config.toml
n_layer = 11
qk_norm = false
bias = "all"
tie_embeddings = false
init_std_qkv = 0.0221
beta1 = 0.9
MLP neurons of a small language model. Each row is named by its layer, matrix (up: input weights) and neuron, and shows model dimensions 192-319. Each number is 50 + 12 x the weight over its row's rms, rounded and kept within 0 to 99.
After each neuron's rows, "fires after" lists the tokens most often just before its 100 highest values on Wikipedia text that the model never trained on.

L6.up968:62 56 42 59 45 74 57 66 64 64 44 58 34 33 56 44 45 64 50 62 37 67 56 41 37 54 47 49 48 53 68 34 67 77 44 42 44 48 51 63 64 34 45 45 54 42 58 42 49 50 58 60 58 62 27 54 60 40 51 26 67 48 49 50 50 61 43 63 72 35 63 39 57 37 50 27 71 28 51 60 49 45 45 62 46 50 55 49 64 50 58 61 37 42 54 59 52 67 44 43 66 44 57 43 56 48 48 25 67 62 48 44 60 53 52 52 45 73 51 62 53 48 43 54 49 47 60 48
fires after: "-", ")", " votes", " Time", " place"

L6.up1376:48 58 47 51 26 49 61 53 51 28 41 56 34 71 79 27 76 31 57 62 48 34 52 49 44 77 30 45 38 42 59 62 49 47 39 58 60 61 47 59 46 39 27 54 47 51 55 63 64 58 35 54 36 47 44 63 18 57 69 57 68 73 46 64 49 57 60 49 51 53 33 53 51 46 45 49 38 65 33 33 40 46 53 51 69 64 75 65 46 45 30 60 49 56 35 47 49 32 56 25 28 50 46 52 10 47 62 48 62 34 45 50 57 36 67 54 68 64 39 43 53 38 44 49 67 61 51 37
fires after: " |", "|"

L6.up1235:57 60 52 48 66 48 42 47 53 35 56 41 59 48 35 55 56 67 56 57 51 56 51 38 27 75 59 50 59 59 68 58 49 28 58 43 66 41 41 55 64 49 42 52 53 46 63 49 33 58 82 75 51 52 47 67 56 47 61 52 66 47 48 42 54 69 53 63 80 58 56 53 64 53 31 65 55 66 47 46 58 49 34 49 50 43 54 29 41 45 62 49 44 46 48 57 47 51 49 39 58 63 33 29 41 22 65 61 60 33 70 59 42 69 71 63 55 52 41 45 33 60 76 48 34 47 48 62
fires after: ".", ",", "\n\n"

L6.up343:53 34 55 41 62 56 48 53 63 48 47 66 49 57 43 79 73 77 57 66 60 41 54 64 48 52 52 48 46 69 47 57 49 64 54 42 55 48 63 48 48 51 50 17 45 36 39 57 47 46 41 48 55 21 34 34 51 38 62 52 45 34 30 31 55 37 75 48 66 59 62 40 54 67 50 43 52 43 65 44 57 45 29 45 43 25 71 59 41 49 26 60 59 56 71 69 70 49 62 61 51 60 47 42 60 18 54 48 65 39 64 38 54 34 57 61 43 66 61 58 48 62 59 56 57 41 49 41
fires after: " the", " as", " As", " ("

L6.up1763:70 57 65 37 47 45 31 42 66 42 46 52 48 53 49 62 52 37 49 51 67 36 46 47 41 59 54 41 54 40 70 55 50 50 25 57 42 44 30 35 43 49 29 53 35 53 58 46 57 57 56 43 49 51 51 58 48 54 56 54 59 44 45 37 40 56 51 75 47 68 62 52 57 43 53 39 46 46 53 43 27 70 24 27 47 56 58 53 43 55 62 34 33 64 55 73 63 57 27 56 59 43 26 45 57 47 36 50 64 55 52 31 59 62 59 62 53 61 65 61 46 29 56 40 30 48 64 29
fires after: ".", "\n\n", ","

L6.up849:53 48 30 70 50 65 25 55 44 43 73 41 48 56 65 58 81 38 57 52 50 53 61 43 44 74 45 43 73 30 47 57 38 53 57 28 54 66 56 39 57 48 41 38 57 39 62 59 56 42 34 30 44 51 41 29 49 84 45 43 70 60 47 47 54 71 65 58 56 69 37 44 47 64 53 61 40 36 28 55 32 50 56 46 57 61 68 70 35 37 64 58 48 51 60 35 52 43 64 54 44 45 39 44 18 51 61 41 56 51 49 41 48 58 69 53 65 60 44 37 46 44 39 69 94 42 47 44
fires after: " |", "|", "  "

L6.up564:52 30 43 58 44 58 63 40 72 52 61 49 71 34 47 46 37 33 33 49 43 55 28 35 50 64 40 49 62 48 69 54 59 33 51 47 45 60 35 43 73 35 55 51 42 40 75 49 48 40 51 87 49 50 39 55 42 42 45 54 54 64 54 41 59 47 43 65 53 46 48 62 68 43 30 32 65 39 50 52 45 50 55 45 51 34 31 45 69 55 24 49 27 35 35 52 42 48 50 35 55 70 37 39 45 38 57 49 38 40 56 71 42 59 50 51 36 71 56 18 59 51 34 50 44 43 52 45
fires after: "-", " inter"

L6.up733:47 48 61 22 41 52 66 56 56 43 48 20 43 48 59 41 46 45 62 53 35 39 52 24 43 43 49 57 39 39 52 38 38 51 48 56 42 68 38 44 54 40 44 26 43 43 41 68 70 62 65 52 39 54 43 69 60 47 55 59 54 55 33 52 44 54 49 47 35 43 56 49 53 46 49 48 51 54 54 49 24 38 64 28 61 73 50 50 65 26 52 73 23 59 58 57 56 42 54 48 44 45 61 51 45 58 84 71 43 61 55 36 70 40 55 64 39 55 61 69 42 31 21 66 59 45 62 42
fires after: "{", "N", "^", " km", "–", " Summer"

L6.up242:44 45 59 32 50 46 62 37 41 50 29 55 34 58 65 42 68 50 54 52 53 49 58 49 50 48 34 77 46 28 39 42 42 57 51 44 60 49 77 64 62 79 60 28 35 43 48 34 28 49 72 60 44 53 56 37 64 53 55 54 64 43 48 58 39 51 58 52 48 48 55 33 38 65 46 52 51 52 40 50 38 50 52 59 65 26 64 52 51 33 58 53 37 41 26 56 55 57 29 43 43 59 31 52 58 44 61 72 39 44 43 46 34 31 42 26 38 60 46 50 40 66 55 71 27 48 66 53
fires after: " 0", " |", " zone"

L6.up329:55 74 48 48 40 38 19 54 61 59 49 64 28 55 50 54 49 40 61 56 57 43 36 59 56 42 49 35 49 47 54 53 34 56 69 67 40 55 47 43 54 22 51 31 40 65 61 51 58 52 65 55 56 50 32 27 30 66 42 65 64 53 61 43 44 40 76 32 57 74 48 68 59 66 45 51 64 49 49 53 56 47 63 49 55 56 42 43 33 30 56 28 37 69 62 52 57 39 66 36 50 41 48 43 33 53 46 34 52 36 52 31 37 45 49 66 55 45 71 33 52 31 49 25 46 29 62 51
fires after: " |", ":", ";", " was", " put", " is"

L6.up919:38 46 64 38 40 69 39 40 52 36 62 32 37 61 67 46 48 43 65 50 39 46 62 45 59 59 50 65 47 57 57 27 46 39 65 59 38 42 52 39 58 69 58 43 28 51 37 55 48 59 40 55 47 41 37 68 31 65 50 48 46 47 48 63 39 64 45 20 68 55 44 38 39 48 32 49 59 43 41 67 35 49 55 31 52 44 54 52 77 34 34 61 34 47 66 54 46 65 63 45 63 57 46 57 39 44 74 46 38 43 57 31 38 51 58 52 57 81 53 69 32 53 27 45 52 52 48 56
fires after: "{", "^", "2", " (", "("

L6.up1486:58 45 55 38 49 62 26 64 62 48 62 52 41 52 55 68 75 48 68 50 63 41 59 19 52 66 43 51 52 41 40 37 25 44 59 41 57 55 49 35 46 34 51 42 36 50 60 69 52 53 41 44 47 47 49 39 45 62 39 46 74 52 63 51 48 52 71 48 50 55 42 38 69 44 55 50 49 43 23 49 47 45 52 37 64 45 76 60 28 37 38 39 68 30 72 26 42 31 58 28 16 56 25 54 17 44 62 44 57 30 47 35 79 50 68 66 68 68 40 41 54 54 31 73 59 40 43 57
fires after: " |", "|", ",", ";", "  "

L6.up323:50 72 48 41 40 52 47 49 58 33 71 50 52 55 32 55 46 47 52 53 57 42 80 32 53 67 37 42 51 56 51 43 61 41 60 72 43 49 37 57 47 52 31 43 41 38 54 42 55 54 74 70 64 48 72 39 43 52 71 51 72 72 41 24 20 45 49 51 51 60 66 41 49 48 52 48 53 31 53 44 66 49 58 47 53 40 49 75 59 55 42 59 55 48 51 53 33 31 41 57 58 28 51 41 69 52 45 28 52 46 49 55 48 67 52 34 39 64 46 46 59 45 38 56 19 57 50 44
fires after: ".", "\n\n", "\n", "s"

L8.up1196:49 65 39 46 63 53 48 52 53 49 46 55 45 54 49 53 45 56 75 70 58 36 55 29 68 56 46 50 68 30 50 35 43 62 59 36 61 65 51 55 68 46 56 56 44 54 55 42 58 54 52 50 39 38 54 55 63 44 45 59 34 47 48 63 56 55 52 56 44 40 29 29 55 63 47 29 50 44 52 61 40 55 28 41 43 55 53 40 61 54 57 44 47 41 64 50 55 40 29 47 38 56 35 38 36 32 60 57 31 66 70 58 30 50 68 42 66 66 58 41 57 41 51 68 38 38 38 44
fires after: "'", " of"

L6.up1845:58 49 69 56 68 72 35 56 59 44 39 51 34 48 35 61 68 60 62 66 37 36 41 23 62 52 52 55 53 41 50 60 64 42 48 50 47 67 59 33 58 58 53 44 35 61 48 32 63 57 62 26 50 60 57 28 64 40 71 52 51 51 42 63 63 46 64 45 48 61 65 31 47 55 62 44 61 40 54 64 32 48 53 65 48 22 68 66 33 40 57 68 59 55 62 58 51 56 47 56 50 73 44 58 52 50 37 45 51 65 49 54 47 54 67 42 56 56 57 53 18 34 33 55 47 63 49 18
fires after: ",", " were", ")", " as", " indic", " was"

L6.up844:46 44 65 55 42 41 26 48 57 52 54 57 31 35 45 61 53 50 46 74 50 34 61 38 79 53 63 66 34 52 42 51 55 37 53 46 22 54 41 57 47 61 55 38 32 46 52 59 38 44 36 68 51 35 33 50 49 50 51 57 52 37 54 41 53 69 72 56 42 57 63 39 44 53 36 45 76 39 49 42 47 25 62 42 56 24 69 60 56 41 34 43 46 49 73 49 66 49 50 50 43 44 41 44 39 55 54 51 34 62 73 59 64 46 62 42 36 61 64 40 35 57 56 48 42 42 34 56
fires after: " (", " $", " ["

L6.up1697:59 59 58 42 61 65 53 53 45 57 44 46 38 29 37 23 50 52 32 54 71 28 59 29 23 58 39 38 70 21 53 53 48 62 66 51 50 39 36 36 52 49 51 62 56 60 36 44 57 80 55 36 49 55 30 50 59 46 54 51 34 42 54 52 61 52 56 48 56 42 41 29 62 73 48 48 56 48 41 37 65 65 62 50 48 58 58 54 63 60 41 49 53 55 58 48 74 49 58 48 51 60 54 46 66 66 58 64 45 72 61 46 68 39 71 68 44 58 43 46 53 20 74 47 48 52 41 51
fires after: "'", " of", " in", "=", " during"

L6.up439:48 42 46 39 41 42 51 54 73 46 57 37 44 41 77 61 56 42 50 50 61 63 60 56 43 63 59 68 51 54 51 49 49 60 70 32 45 58 45 58 37 52 71 58 62 33 41 45 50 44 74 61 61 56 63 43 57 54 33 53 52 71 34 40 48 70 61 42 44 37 38 55 67 58 42 44 54 60 58 42 51 37 46 52 80 42 64 52 41 33 40 62 31 55 36 55 46 80 55 39 54 44 40 42 42 49 66 47 51 61 46 31 46 52 43 77 62 72 53 67 65 44 47 42 41 56 76 54
fires after: "2", " 1", "{", " sq", "sq", "–"

L8.up1011:51 61 45 33 54 53 51 58 63 42 60 43 54 39 47 63 63 22 56 53 46 48 55 32 55 37 38 55 40 70 72 39 72 57 41 37 29 43 34 52 56 50 51 58 40 61 58 54 42 49 66 44 55 49 45 52 67 37 44 66 62 60 34 54 33 57 57 54 44 36 63 54 46 53 78 37 58 55 31 35 33 27 64 52 55 79 49 58 66 46 30 49 47 35 47 45 32 49 44 39 47 37 42 46 48 59 58 64 48 68 49 26 34 59 84 34 37 47 63 52 55 23 35 43 31 55 49 42
fires after: " as", " was", " is", " As"

L6.up1090:58 41 44 51 46 59 43 57 63 45 57 37 12 53 59 62 71 37 48 46 43 42 52 50 59 45 50 60 54 54 49 49 35 53 59 31 71 49 64 51 66 53 49 46 56 56 43 49 30 44 61 56 46 62 66 62 53 47 67 58 47 54 42 82 51 66 34 15 61 61 29 48 60 64 39 59 54 37 25 55 45 73 41 52 76 38 55 57 49 29 44 48 44 63 37 57 56 49 45 48 48 45 16 50 40 64 57 54 38 53 39 49 36 42 54 47 59 46 47 59 66 48 29 35 40 44 49 48
fires after: " |", " 0", " Gl", " Cra"

L6.up1569:71 52 62 48 57 54 30 27 26 19 53 49 39 62 45 35 61 56 68 34 48 64 44 33 61 58 45 50 62 41 58 46 67 52 56 48 44 70 61 39 59 49 46 50 48 18 56 35 71 58 62 51 50 60 52 56 57 45 68 66 67 64 31 54 42 71 37 74 48 55 61 55 42 60 56 42 40 31 74 41 68 76 44 44 44 41 36 56 34 43 54 53 52 41 38 41 37 51 45 32 52 51 44 29 49 20 39 59 57 47 33 32 54 46 62 63 43 55 54 55 50 54 31 37 47 60 51 53
fires after: ",", "\n\n", "\n", ")"

L6.up1499:31 64 51 64 39 73 30 56 52 67 50 43 20 56 52 43 71 41 57 53 47 50 51 49 51 51 41 38 61 49 52 31 55 58 63 35 48 59 46 43 70 33 17 49 39 76 71 49 52 55 59 58 47 36 51 33 59 46 47 63 54 65 50 46 45 45 82 50 51 57 59 69 41 56 42 50 46 64 45 42 31 39 38 52 55 50 43 45 60 40 54 50 49 62 65 72 61 38 69 29 47 35 61 66 40 41 44 45 28 68 61 07 64 62 47 63 35 67 59 45 38 43 29 51 40 70 49 48
fires after: " was", " is", " are", ",", " were", " ="